MLP neurons of a small language model. Each row is named by its layer, matrix (up: input weights) and neuron, and shows model dimensions 240-303. Each number is 50 + 15 x the weight over its row's rms, rounded and kept within 0 to 99.
After each neuron's rows, "fires on" lists the tokens most often at its 100 highest values on Wikipedia text that the model never trained on.

L4.up1286:67 31 57 34 38 45 62 40 51 53 62 59 64 57 62 76 38 46 45 36 39 36 44 43 50 60 64 62 42 65 78 47 85 45 34 43 69 60 47 36 34 37 35 64 48 69 66 41 55 59 65 57 28 32 59 41 52 29 64 52 49 60 57 70
fires on: " We", "os", " I", " As", " He", " our"

L4.up569:39 56 57 42 43 63 57 58 23 40 36 46 61 43 60 54 65 37 46 41 61 36 39 56 12 60 38 38 16 65 59 29 43 41 66 80 40 63 60 39 73 34 18 58 29 63 60 77 49 38 44 17 54 29 41 34 56 47 38 47 52 57 69 39
fires on: "aw", " He", "ö", " We", "v", "und"

L10.up902:50 61 89 65 48 42 47 37 43 34 49 67 45 41 62 51 42 35 35 42 41 75 68 10 70 40 70 55 33 45 77 53 58 59 53 60 44 61 26 60 69 35 34 26 70 62 78 47 70 34 49 21 64 71 35 55 40 43 50 37 56 38 56 56
fires on: " to", " not", " would", ",", " was", "m"

L10.up366:38 20 62 52 41 49 44 54 65 60 54 45 24 43 37 39 53 51 48 21 37 41 48 31 51 59 68 45 48 22 58 34 63 39 48 34 53 54 56 53 55 56 52 38 78 60 59 45 61 69 55 51 38 57 51 69 40 53 45 47 27 64 44 39
fires on: ",", "0", "1", "s", "6", "3"

L3.up845:46 55 33 39 60 52 77 49 48 41 58 65 53 26 71 30 59 45 57 40 63 31 48 57 46 52 51 58 30 53 52 47 18 49 49 39 60 39 50 71 35 44 31 47 72 61 50 48 52 63 70 86 52 34 39 38 43 57 52 48 16 43 42 31
fires on: " wife", "ña", "ides", "onia", "Ch", " Alb"

L4.up923:59 25 25 49 36 31 44 70 63 32 63 47 54 49 28 13 21 55 56 56 40 79 55 60 26 47 18 53 38 47 41 50 54 65 34 45 43 51 38 41 62 80 58 53 53 43 40 61 52 44 54 37 57 55 31 38 77 40 55 47 27 43 30 50
fires on: " used", " performed", "it", " contributed", " major"

L4.up1228:31 46 56 40 46 12 42 37 43 47 45 70 45 75 46 42 42 45 32 56 64 24 59 28 73 69 36 99 34 07 70 22 54 35 76 61 63 22 25 48 46 09 60 60 71 65 27 63 75 64 44 59 61 67 41 74 41 56 30 51 42 52 33 70
fires on: "onn", " family", "berg", "graph", "ss", "ograph"

L4.up1318:61 43 30 48 62 46 65 31 56 34 54 69 21 86 41 34 35 63 58 55 75 77 65 62 67 59 24 41 58 44 62 68 48 32 62 49 42 33 58 66 62 62 40 53 59 78 59 27 60 25 56 50 42 41 69 53 57 61 67 54 75 26 38 43
fires on: "=", "ge", "ary", " performance", "cle"

L10.up1301:39 54 42 78 32 61 33 50 51 45 34 71 30 65 45 41 46 42 70 00 49 39 66 35 38 42 62 71 45 23 68 48 64 43 49 53 51 56 44 35 52 68 40 57 61 54 60 63 37 61 29 63 22 49 38 49 61 64 55 54 41 35 42 23
fires on: ",", "8", "0", "m", "9"

L4.up1420:80 45 45 42 64 49 88 42 64 15 35 50 57 64 45 56 57 53 68 40 75 46 48 38 37 47 17 44 75 80 67 38 13 35 69 47 81 47 44 50 63 25 21 54 57 54 67 29 44 55 32 50 22 55 38 66 55 18 48 48 30 57 71 61
fires on: "aw", "d", " reference", " enemy", "*", " station"

L3.up654:43 48 60 48 47 60 47 41 33 37 41 61 55 69 29 61 42 58 73 46 41 49 41 13 58 31 46 55 59 68 55 39 60 65 44 50 59 48 58 49 42 27 35 56 50 65 46 42 41 56 48 53 54 61 58 53 59 57 65 50 81 63 48 34
fires on: "om", " father", "oll", " footballer", " album", " husband"

L10.up1439:59 65 37 34 46 61 32 56 16 35 62 67 47 50 40 43 57 32 43 55 69 87 36 48 80 31 48 26 29 82 36 58 50 37 39 59 77 32 58 44 79 68 31 72 45 43 48 38 47 37 62 69 60 60 48 58 43 48 49 54 65 59 43 39
fires on: " ", " (", " /", " is", " by", "\n"

L10.up109:48 68 25 64 57 54 64 43 53 08 56 47 56 35 42 37 29 43 62 17 78 52 53 56 37 12 70 63 44 52 63 51 74 80 40 49 53 49 55 62 64 39 55 43 64 86 39 81 43 19 28 26 37 41 59 44 38 79 59 55 73 59 55 49
fires on: " song", " character", " him", " station", " club", " team"

L3.up516:65 32 66 49 50 39 76 44 60 36 60 49 47 35 63 37 44 32 56 51 47 79 62 70 69 54 48 38 27 24 59 49 57 57 67 39 40 52 49 29 67 46 49 80 52 56 37 32 51 60 57 32 59 34 48 35 48 52 63 43 65 63 44 63
fires on: "in", "et", " County", " Airport", "pl", "ok"

L4.up456:33 39 41 46 52 24 65 51 63 75 00 40 55 58 73 25 79 43 41 58 71 41 45 46 23 53 49 36 72 63 56 77 40 61 25 57 25 67 55 44 46 17 59 57 59 32 25 39 57 34 55 45 49 33 44 56 45 52 53 44 51 65 70 28
fires on: " Group", " Total", "if", "ə", "Ar", "os"

L10.up429:29 54 81 40 76 27 28 80 66 51 51 38 52 70 32 48 51 56 64 35 30 57 25 54 36 50 79 28 65 32 45 51 25 44 49 40 44 67 45 39 61 54 68 55 41 69 68 55 72 38 54 51 45 59 59 51 69 46 37 49 68 51 33 38
fires on: " School", "/", " or", " City", "–", ","

L4.up591:49 68 62 50 62 74 44 29 53 31 40 56 60 42 70 38 64 62 61 43 26 87 44 52 65 70 52 63 40 65 33 58 32 65 34 38 27 59 53 43 38 27 19 65 55 76 34 26 47 29 50 61 44 37 56 44 35 43 31 39 55 63 69 84
fires on: " He", "aw", "ö", "onic"

L4.up563:46 42 82 33 77 32 76 56 22 63 39 43 45 47 36 28 50 28 54 55 19 64 46 58 66 42 59 36 19 21 34 48 44 11 63 29 05 42 49 55 31 22 61 47 45 56 46 38 57 55 50 66 43 31 35 47 73 28 41 52 49 33 63 63
fires on: " st", " s", " shorter"

L7.up1019:57 23 41 28 31 56 24 38 44 55 46 50 55 71 39 62 62 64 69 43 64 55 38 39 51 37 40 47 40 44 33 47 66 40 00 31 59 70 46 45 52 60 56 45 59 54 40 24 38 30 37 77 59 96 43 40 23 70 54 63 48 67 46 71
fires on: " worked", " days", "ure", " signed", " written", " taken"

L4.up1049:47 28 59 21 26 37 52 54 67 70 44 53 52 56 60 50 44 63 45 53 63 71 50 35 39 67 61 30 49 50 40 48 59 57 64 42 43 37 54 58 33 32 66 57 65 43 37 55 73 36 36 34 45 62 79 27 69 52 65 45 34 54 23 44
fires on: " or", "aw", "ul", " D", " reference"

L3.up79:33 38 65 38 51 54 31 53 56 37 59 63 53 24 33 59 53 49 61 52 48 84 84 39 69 38 54 38 29 60 59 72 72 37 39 81 73 49 65 65 58 37 58 48 56 69 40 59 71 32 85 40 68 27 46 44 42 36 70 48 33 36 32 45
fires on: " will", "ious", " decided", "loan", " mother", "ien"

L10.up392:59 49 36 65 53 30 53 44 40 76 40 56 69 83 61 52 46 75 64 24 38 60 16 64 40 49 56 30 52 56 45 45 65 53 55 37 65 92 49 41 48 52 37 44 23 32 63 38 20 35 58 43 78 60 36 60 71 54 63 51 69 50 50 18
fires on: "-", "n", "c", "d", "{", "f"

L4.up1002:54 48 38 50 29 36 37 62 59 80 55 52 54 71 72 68 60 38 44 22 30 63 43 62 75 61 56 35 37 67 72 42 76 70 44 57 38 53 45 52 62 47 22 58 54 42 29 59 33 56 42 52 49 57 40 50 59 52 38 47 68 33 18 56
fires on: "if", "ə", " We", "os", "Ar", "we"

L10.up315:52 59 46 25 27 56 76 35 64 17 53 72 39 32 34 30 37 67 29 40 29 57 35 36 52 34 71 37 41 53 44 19 40 25 49 26 77 46 41 46 45 71 44 61 23 23 62 72 63 40 43 89 36 68 47 89 36 43 48 39 56 35 29 39
fires on: ",", " of", " time", "j", " as"

L3.up1467:30 69 39 69 30 49 37 89 41 47 41 72 51 46 17 55 51 60 51 43 42 53 27 62 47 53 57 44 50 73 45 42 54 38 47 44 18 54 44 36 40 82 35 48 43 22 72 53 53 36 41 68 70 58 68 39 59 53 56 53 85 26 49 00
fires on: "n", "aw", "-F", "ally", " Interactive"

L10.up265:55 63 40 65 56 28 63 62 70 37 48 86 61 38 41 40 35 70 76 66 58 99 43 52 29 47 64 50 68 73 35 63 65 37 38 20 47 50 59 76 66 46 46 67 15 43 62 48 60 61 41 31 29 64 36 30 28 52 50 60 29 78 75 36
fires on: " ", " May", " August", "man", " September"

L7.up238:57 54 37 57 47 50 42 36 66 56 47 48 66 31 52 53 32 47 61 34 57 31 36 45 57 59 49 63 28 65 53 54 62 61 71 35 62 32 16 42 53 26 55 53 65 41 71 34 72 47 77 47 73 85 57 49 68 07 64 52 74 42 71 57
fires on: " =\n\n", " A", "G", "urg", "lor", "men"

L3.up20:65 62 48 62 68 52 39 50 80 59 45 78 60 54 69 71 44 47 48 61 58 55 35 47 27 58 22 76 32 57 49 52 25 58 47 58 56 20 34 26 52 65 62 76 59 50 49 51 35 55 57 76 53 65 52 27 45 79 70 61 48 41 49 29
fires on: "u", "ul", "or", "i", "in"

L3.up1364:61 52 59 60 46 48 42 22 53 43 76 61 43 47 25 55 34 56 69 37 35 49 15 21 57 29 30 38 37 51 42 31 45 37 36 63 57 33 54 45 86 47 56 58 56 70 57 44 70 61 51 52 45 52 41 53 40 64 51 54 98 38 70 84
fires on: " out", "OC", " coming", "imar", " suicide"

L4.up658:78 54 64 42 64 37 55 45 56 58 50 44 56 42 36 41 38 39 66 06 39 78 36 42 12 65 08 55 35 88 48 39 49 59 64 63 31 64 57 40 77 58 44 55 35 51 54 31 18 52 43 37 32 40 62 50 69 21 44 54 43 40 77 44
fires on: "n", "ü", "ö", "und", " He"

L10.up250:37 35 38 72 59 57 05 57 59 38 27 42 54 65 48 37 87 38 61 52 22 41 69 37 43 72 36 32 45 47 75 46 57 52 54 38 49 34 52 34 32 53 68 44 45 82 34 46 71 56 33 79 65 66 52 52 38 71 66 47 34 36 62 30
fires on: ":", ".\n\n", " \"", ":\n", " has"

L10.up1405:57 32 26 47 30 22 52 24 72 31 30 35 60 67 55 29 62 51 60 47 43 68 47 53 58 61 54 36 27 52 46 30 45 22 29 37 56 37 31 43 43 36 35 60 45 38 74 51 82 21 42 79 44 51 58 56 43 34 74 39 53 55 33 54
fires on: " at", " of", ",", " by", " from", " in"

L10.up1343:41 31 59 63 31 40 60 26 43 27 58 57 53 34 60 47 60 35 62 38 53 63 67 64 25 38 56 54 53 48 57 26 68 24 55 57 49 47 33 55 68 42 50 20 35 81 51 84 62 40 45 15 32 37 32 55 20 44 61 43 56 31 40 74
fires on: "202", " |\n", " on", " |", "ore"

L4.up282:42 45 60 65 39 25 51 16 41 70 52 60 52 58 89 52 44 59 58 54 95 52 47 42 51 71 38 53 58 44 57 39 57 67 52 25 31 50 59 55 70 35 78 52 85 79 46 59 74 54 54 57 58 51 67 62 78 42 54 51 59 66 27 78
fires on: "aw", "-d", "ots", " reference", " R"

L10.up1217:10 70 45 45 40 34 47 49 40 45 44 75 53 52 62 43 68 64 39 47 57 74 46 49 42 59 32 48 53 63 55 12 48 41 19 44 67 47 40 56 46 79 51 42 36 71 35 76 80 34 41 20 48 46 55 61 49 58 59 75 32 49 29 37
fires on: " |", " |\n", " "

L4.up885:56 51 26 61 68 47 69 31 42 72 36 42 43 41 56 70 84 47 69 42 41 59 42 52 60 69 32 19 21 34 48 41 54 17 58 81 33 64 64 57 16 55 60 46 26 59 57 39 60 34 68 63 63 40 40 49 62 44 28 53 54 62 63 68
fires on: " st", " test", " awarded", " standard", " b"

L3.up353:69 42 42 58 58 42 58 49 43 52 49 86 49 37 57 43 53 75 60 74 37 47 52 50 52 49 33 36 00 69 12 24 28 45 46 42 40 66 39 40 32 47 60 51 47 75 47 33 66 53 33 32 34 47 64 36 45 43 47 43 80 65 53 52
fires on: "id", " around", " single", "ill", "ites", "bon"

L4.up1174:59 44 59 60 32 31 51 42 34 26 63 47 53 42 46 31 74 60 43 38 62 63 35 59 61 23 49 32 41 61 50 40 52 44 82 43 44 58 59 44 29 40 51 48 67 49 66 43 33 53 50 27 54 76 64 67 21 43 35 51 51 30 17 46
fires on: "O", "ling", "32", "cle", "lee"

L4.up1238:68 65 74 49 48 80 61 35 54 41 65 54 47 35 55 63 34 21 44 65 34 39 54 53 54 54 41 56 21 41 51 39 36 10 25 38 11 62 59 61 29 81 49 45 39 50 46 67 63 67 19 64 53 56 59 41 57 21 32 49 55 38 60 40
fires on: " player", " district", " review", " College", " college"

L4.up660:66 49 71 43 49 33 35 35 43 60 59 43 53 70 43 36 40 65 55 43 86 47 46 53 32 60 59 54 60 59 24 53 49 54 00 38 40 51 56 56 09 40 44 53 67 70 54 62 32 86 40 42 56 64 44 49 55 48 58 51 53 59 00 74
fires on: " all", "ow", " some", "ics", "west", " der"

L10.up1108:28 50 51 15 57 40 22 58 60 44 40 42 74 85 46 30 52 82 58 44 46 65 16 20 64 63 63 59 36 75 35 35 52 43 53 37 50 69 37 38 50 58 36 45 67 49 86 63 40 41 39 39 53 75 38 68 51 84 46 66 76 36 69 45
fires on: ",", " from", " –", "am"

L4.up818:53 61 58 64 72 69 31 51 52 47 92 48 45 32 59 59 62 53 64 45 48 48 35 65 49 55 24 39 61 66 50 62 34 73 27 43 44 59 54 55 35 38 70 46 47 21 60 38 65 59 47 31 35 49 57 16 67 70 46 50 42 44 67 51
fires on: " former", " appointed", " left", " Ass", " Vol"

L4.up82:37 43 74 47 56 39 19 65 13 31 56 54 50 28 26 50 53 40 42 43 23 65 58 39 92 40 86 45 04 16 69 39 37 37 20 63 42 50 46 50 44 59 36 44 56 62 55 54 60 59 48 58 74 68 63 51 40 33 57 50 69 42 56 30
fires on: " district", " line", "V", "ank", " review", "North"

L4.up114:92 55 67 44 50 64 33 51 66 31 49 56 51 47 60 59 64 54 50 49 45 41 54 29 47 65 27 29 38 65 43 40 29 44 53 30 60 51 56 35 31 50 53 53 38 51 54 58 36 73 61 62 56 53 62 35 45 52 56 46 35 35 59 17
fires on: "k", "onic", "aw", "D", " reference", "Th"

L10.up1381:48 50 45 47 50 45 83 70 54 57 41 39 59 48 64 43 42 40 76 87 31 60 44 33 25 20 57 31 48 70 21 58 37 40 54 82 42 62 65 41 47 32 50 68 58 55 70 55 49 54 51 28 54 38 13 44 26 36 90 48 67 54 62 38
fires on: ".", "re", "-", " the", "ust", " of"

L4.up879:71 40 51 58 86 50 68 62 36 25 56 56 53 56 56 53 21 36 48 52 78 59 52 62 75 51 31 21 27 51 64 50 46 53 12 45 55 51 37 56 79 36 35 45 46 60 57 47 40 35 79 44 35 68 83 63 80 49 39 51 42 70 29 49
fires on: " same", " high", " develop", " developed", "action"

L3.up1379:58 56 24 52 48 47 33 24 44 73 34 56 52 45 51 48 43 78 50 52 36 37 68 45 35 47 28 38 26 53 39 22 39 44 64 52 40 56 46 46 39 50 57 59 58 64 64 55 30 35 51 52 61 47 47 40 45 62 49 45 34 47 59 58
fires on: "its", " main", "|---|---|---|\n", "°", " primary", "ots"

L10.up1018:47 35 68 54 69 46 34 39 75 44 54 46 56 64 58 40 48 77 60 29 38 30 47 62 59 40 70 73 51 45 35 57 47 41 52 50 87 63 59 65 48 61 45 42 27 63 46 09 46 54 26 76 66 42 32 53 47 46 67 48 61 55 58 41
fires on: "-", " A", " More"

L4.up1155:25 50 41 63 50 49 36 68 26 53 47 47 59 64 56 56 52 55 45 22 72 60 42 25 62 24 38 69 28 55 57 20 55 49 50 55 50 41 53 68 49 34 42 58 64 54 33 40 60 37 46 48 38 61 53 31 22 57 44 43 54 31 39 51
fires on: "O", " He", "ö", " saw", " There"

L3.up1316:61 50 69 41 47 44 66 48 61 46 61 71 53 53 61 78 38 43 60 31 50 39 56 49 43 67 23 86 48 50 68 23 51 42 52 59 87 27 27 45 59 68 18 70 48 63 30 42 51 47 39 44 60 72 63 37 53 68 76 38 37 36 50 52
fires on: "ar", "t", "en", "u", "i", "z"

L4.up1319:58 51 56 78 43 37 20 56 41 47 74 59 56 35 56 69 67 36 39 65 75 33 32 32 24 53 33 62 35 48 62 38 71 65 26 36 13 63 51 55 80 49 51 53 55 40 51 55 78 80 27 38 48 68 43 80 65 34 48 49 22 35 35 94
fires on: " Total", "ə", " Greek", " III", " Want", " Racing"

L10.up1244:45 35 55 28 26 32 56 51 18 44 31 19 60 46 41 35 64 65 57 45 62 28 36 28 74 50 49 34 37 52 43 50 59 61 52 64 29 57 55 43 42 58 64 60 56 53 37 39 56 51 86 69 76 60 48 59 50 66 47 46 36 48 46 18
fires on: ",", "ly", " by", " of", " to", " from"

L3.up1151:49 28 50 74 44 61 72 35 42 44 51 62 50 23 49 15 60 54 56 40 16 83 51 45 43 39 46 44 69 43 19 40 28 21 15 28 59 48 39 36 36 39 31 51 69 56 31 66 74 13 71 48 25 45 39 49 52 62 58 49 59 47 78 20
fires on: "aw", "-f", "ade", "onic", "U", "cl"

L4.up131:59 69 57 45 49 67 59 51 66 50 33 54 51 82 83 47 53 42 55 41 44 61 42 76 47 57 68 60 58 41 82 38 70 57 94 34 35 63 39 52 58 58 79 56 51 72 59 22 44 51 49 45 30 52 76 30 49 70 58 52 44 75 59 99
fires on: " father", " if", " =\n\n", "ort", " leader", "cu"

L7.up1505:22 74 67 65 61 43 51 47 46 60 19 50 43 67 62 54 52 60 41 27 58 73 70 54 74 44 64 34 35 08 62 60 60 36 28 57 65 71 52 59 60 57 57 47 38 59 38 13 56 57 41 56 45 76 30 47 60 75 65 67 45 79 59 61
fires on: " with", ")", " further", "oma", " rel", "MS"

L4.up326:74 47 77 48 39 46 60 38 41 48 65 57 59 57 58 76 39 72 62 41 51 27 40 61 72 53 75 34 59 38 35 46 89 46 49 36 57 50 44 17 46 58 55 58 13 46 43 44 14 56 36 88 48 58 53 62 75 54 69 53 72 58 40 62
fires on: "aw", "os", " We", "ots"

L10.up951:44 48 25 51 45 41 29 71 54 66 22 34 39 70 72 62 58 47 66 22 38 51 29 43 72 20 46 32 49 35 53 38 62 48 57 42 54 56 53 19 18 41 42 55 34 72 44 53 46 36 48 60 45 49 59 61 41 54 61 36 63 37 71 60
fires on: "8", "9", "ic", "er", "or", " and"

L10.up1087:69 40 36 52 68 72 40 36 54 66 49 53 46 60 44 26 42 77 86 58 66 54 19 24 67 52 49 44 46 63 72 64 45 44 61 47 45 55 33 54 46 55 45 59 88 51 55 49 49 47 55 36 77 73 50 48 64 48 51 33 52 76 62 20
fires on: " of", "en", "er", "e"

L4.up1508:46 54 54 25 43 47 35 40 40 74 87 66 48 25 51 44 42 37 67 33 65 59 53 51 54 29 50 18 78 56 53 45 53 50 52 51 38 37 64 37 42 21 47 51 71 40 44 54 63 53 46 59 57 35 50 41 53 69 66 51 56 79 34 46
fires on: " out", "ub", " same", " first", "-pro", " chain"

L10.up751:41 56 52 39 26 59 56 34 33 54 45 11 42 75 58 42 55 66 69 34 48 65 31 37 61 36 59 47 47 43 56 49 41 60 61 47 42 83 43 30 51 56 68 64 43 69 69 29 44 49 51 61 51 49 48 60 72 49 61 55 62 56 53 30
fires on: "1", "9", "4", "8", "2", "5"

L4.up245:51 58 63 52 59 15 54 36 42 86 59 54 51 34 75 79 64 47 56 67 56 62 47 47 53 46 53 75 60 51 48 43 22 56 59 56 45 51 47 50 19 44 57 50 26 79 57 44 70 72 16 49 33 54 38 67 44 81 32 52 57 80 57 43
fires on: " family", " father", " city", "es", " contract", " Alb"

L4.up1145:48 60 63 82 88 61 43 65 67 74 36 59 51 53 66 48 60 48 58 35 48 60 48 73 91 51 51 65 56 68 60 38 35 65 44 52 39 53 36 50 33 47 39 53 25 91 70 47 42 36 77 45 53 45 67 29 59 46 72 51 76 50 41 69
fires on: " two", " father", " if", " →", " land"

L4.up290:52 38 61 40 64 57 53 52 45 49 30 52 55 41 01 62 43 52 62 47 40 46 55 55 41 67 33 33 65 34 28 53 05 41 53 25 46 57 65 53 52 51 60 54 42 36 46 48 36 33 34 33 54 64 39 59 49 25 69 52 59 55 55 54
fires on: " or", " Jr", " Min"

L3.up581:32 49 55 25 38 45 29 42 66 63 71 55 51 57 62 35 39 23 52 55 44 30 48 34 20 50 61 61 58 65 38 59 37 42 33 63 64 46 70 21 14 40 77 46 51 78 32 58 34 62 70 33 36 52 30 50 59 64 59 49 53 78 32 13
fires on: "age", "ants", "ight", "ades", " due"

L10.up1007:44 49 44 64 48 46 26 59 37 42 53 26 30 71 79 51 62 42 45 39 47 39 30 82 40 57 62 55 48 58 40 30 53 38 59 37 53 88 46 28 62 44 47 75 76 62 61 52 68 60 60 37 44 52 57 77 50 42 44 53 51 49 76 30
fires on: ",", ")", " –", "y", "I", "),"

L4.up284:79 55 38 38 50 54 44 60 31 16 57 57 51 52 56 52 92 50 55 48 36 65 51 51 53 53 65 75 51 43 60 45 60 32 69 44 55 29 47 20 27 25 68 54 62 64 43 22 43 90 30 46 55 20 63 67 54 35 76 50 45 38 57 62
fires on: "aw", " or", " We", "we", " very"

L4.up34:63 46 46 49 38 56 70 66 77 39 43 60 47 68 48 50 48 57 68 77 56 30 45 65 83 39 53 67 46 48 41 45 41 22 59 88 07 39 39 45 39 65 61 53 34 51 15 48 42 44 73 65 35 70 24 55 63 30 60 54 43 66 64 56
fires on: "n", " family", " party", " land", " Club"

L7.up1418:53 50 70 43 68 45 55 34 42 43 75 58 39 55 45 57 21 38 58 70 55 71 55 08 44 57 40 49 42 59 63 50 72 43 83 28 51 99 46 45 48 39 63 61 69 51 46 56 47 75 58 33 44 45 34 53 59 38 64 41 39 23 77 52
fires on: " de", " about", " Career", " life", " issues", " ins"

L4.up666:22 36 79 54 55 29 50 22 48 37 64 47 48 46 86 27 50 30 55 19 63 31 39 67 56 47 58 92 67 49 49 60 42 67 64 47 35 31 47 55 40 66 71 52 62 31 81 72 44 34 45 35 36 19 35 37 45 77 65 49 53 38 67 35
fires on: " As", " Bur", " We", "we", " Sax"

L4.up1439:51 39 44 64 70 77 34 72 50 25 58 59 55 38 52 38 43 65 62 65 57 51 51 42 60 37 62 26 48 35 62 36 73 52 60 61 62 45 49 47 56 58 38 56 47 46 24 54 47 48 68 76 22 40 27 54 33 06 40 52 49 48 46 73
fires on: " family", " football", "aw", " political", " land", "imar"

L4.up1103:53 56 84 62 57 35 51 35 14 63 42 56 49 39 52 66 49 42 69 43 38 62 47 54 90 36 24 69 61 52 29 57 37 54 17 22 37 51 53 49 58 57 52 52 33 59 39 70 39 50 18 47 54 59 15 54 61 36 49 50 25 42 44 66
fires on: " during", "^{", "tt", " We", " Dal", " or"

L3.up795:58 45 54 53 27 44 61 50 46 36 80 47 51 62 71 47 45 27 60 50 59 71 31 31 63 57 48 53 67 51 75 56 79 62 74 36 40 68 33 85 63 25 52 47 46 55 47 45 42 52 73 49 52 33 56 61 74 67 28 52 46 14 58 70
fires on: " Super", " only", " majority", "over", " First", " last"

L10.up21:32 62 34 38 44 52 74 52 44 50 79 52 62 40 63 25 42 39 36 29 69 35 00 51 50 64 64 67 33 36 61 01 66 40 36 45 54 78 25 62 57 28 45 21 69 99 59 46 75 48 56 61 27 63 43 56 34 51 49 71 68 13 49 35
fires on: ",", " player", ")", " tennis", "ia", " baseball"

L4.up48:73 81 69 59 63 57 28 53 68 32 46 49 52 65 63 74 41 42 63 48 31 61 45 51 61 32 75 43 52 69 33 38 25 63 56 44 54 40 53 36 19 54 66 55 73 58 67 41 54 58 32 60 57 61 42 40 69 55 30 49 58 45 47 61
fires on: "k", "aw", "onic", "Ar", " We", "Th"

L7.up822:51 53 87 64 57 44 53 67 18 49 62 50 52 56 51 33 58 73 59 33 21 35 29 42 75 52 46 23 76 92 41 59 54 42 01 67 58 29 47 42 17 47 29 51 56 62 41 51 52 38 64 17 67 08 47 50 35 70 40 50 58 46 72 64
fires on: "45", "burg", " that", " when", "108", "ley"

L4.up1022:58 83 61 62 76 44 37 47 61 82 52 66 53 68 55 47 46 60 56 45 56 81 45 20 49 80 52 33 45 30 51 46 38 59 33 37 39 55 48 27 23 66 46 53 74 72 67 35 48 38 53 67 32 61 38 57 53 25 34 50 47 79 41 62
fires on: "ă", " We", " used", " space", " worked", " Space"

L4.up1431:42 66 57 63 88 48 52 31 53 44 64 65 52 48 33 59 71 66 40 43 52 53 34 36 73 33 07 56 65 46 66 33 38 38 19 39 50 18 36 76 49 29 34 48 58 29 40 32 69 60 63 55 51 91 57 59 41 75 33 50 36 56 42 55
fires on: " He", "O", "ö", "He", " Party"

L4.up716:27 62 72 49 64 35 54 69 53 20 61 57 53 41 78 31 47 62 59 50 63 39 42 88 45 61 31 74 65 67 61 46 64 37 65 36 62 48 31 71 55 53 26 56 51 37 52 36 26 29 47 68 48 44 55 46 27 44 62 47 43 33 66 68
fires on: "aw", " land", " We", "ul", " As"

L10.up1117:34 41 51 43 33 46 40 34 25 56 44 58 53 59 48 50 48 80 54 66 70 54 46 45 46 18 45 30 50 64 36 59 60 80 57 82 70 82 47 39 52 48 57 22 27 74 44 32 39 42 53 56 61 45 57 38 45 42 74 60 64 80 46 25
fires on: ")", ",", "'", " and", "d", " of"

L4.up1427:27 49 48 72 50 41 57 80 51 63 55 42 61 36 52 45 56 48 51 37 67 41 39 54 43 64 39 69 58 49 66 34 41 30 50 45 43 63 50 66 91 55 61 56 72 30 68 41 39 76 69 83 43 65 59 51 55 76 56 53 37 50 52 64
fires on: "os", " Total", " need", " often", " Greek", " San"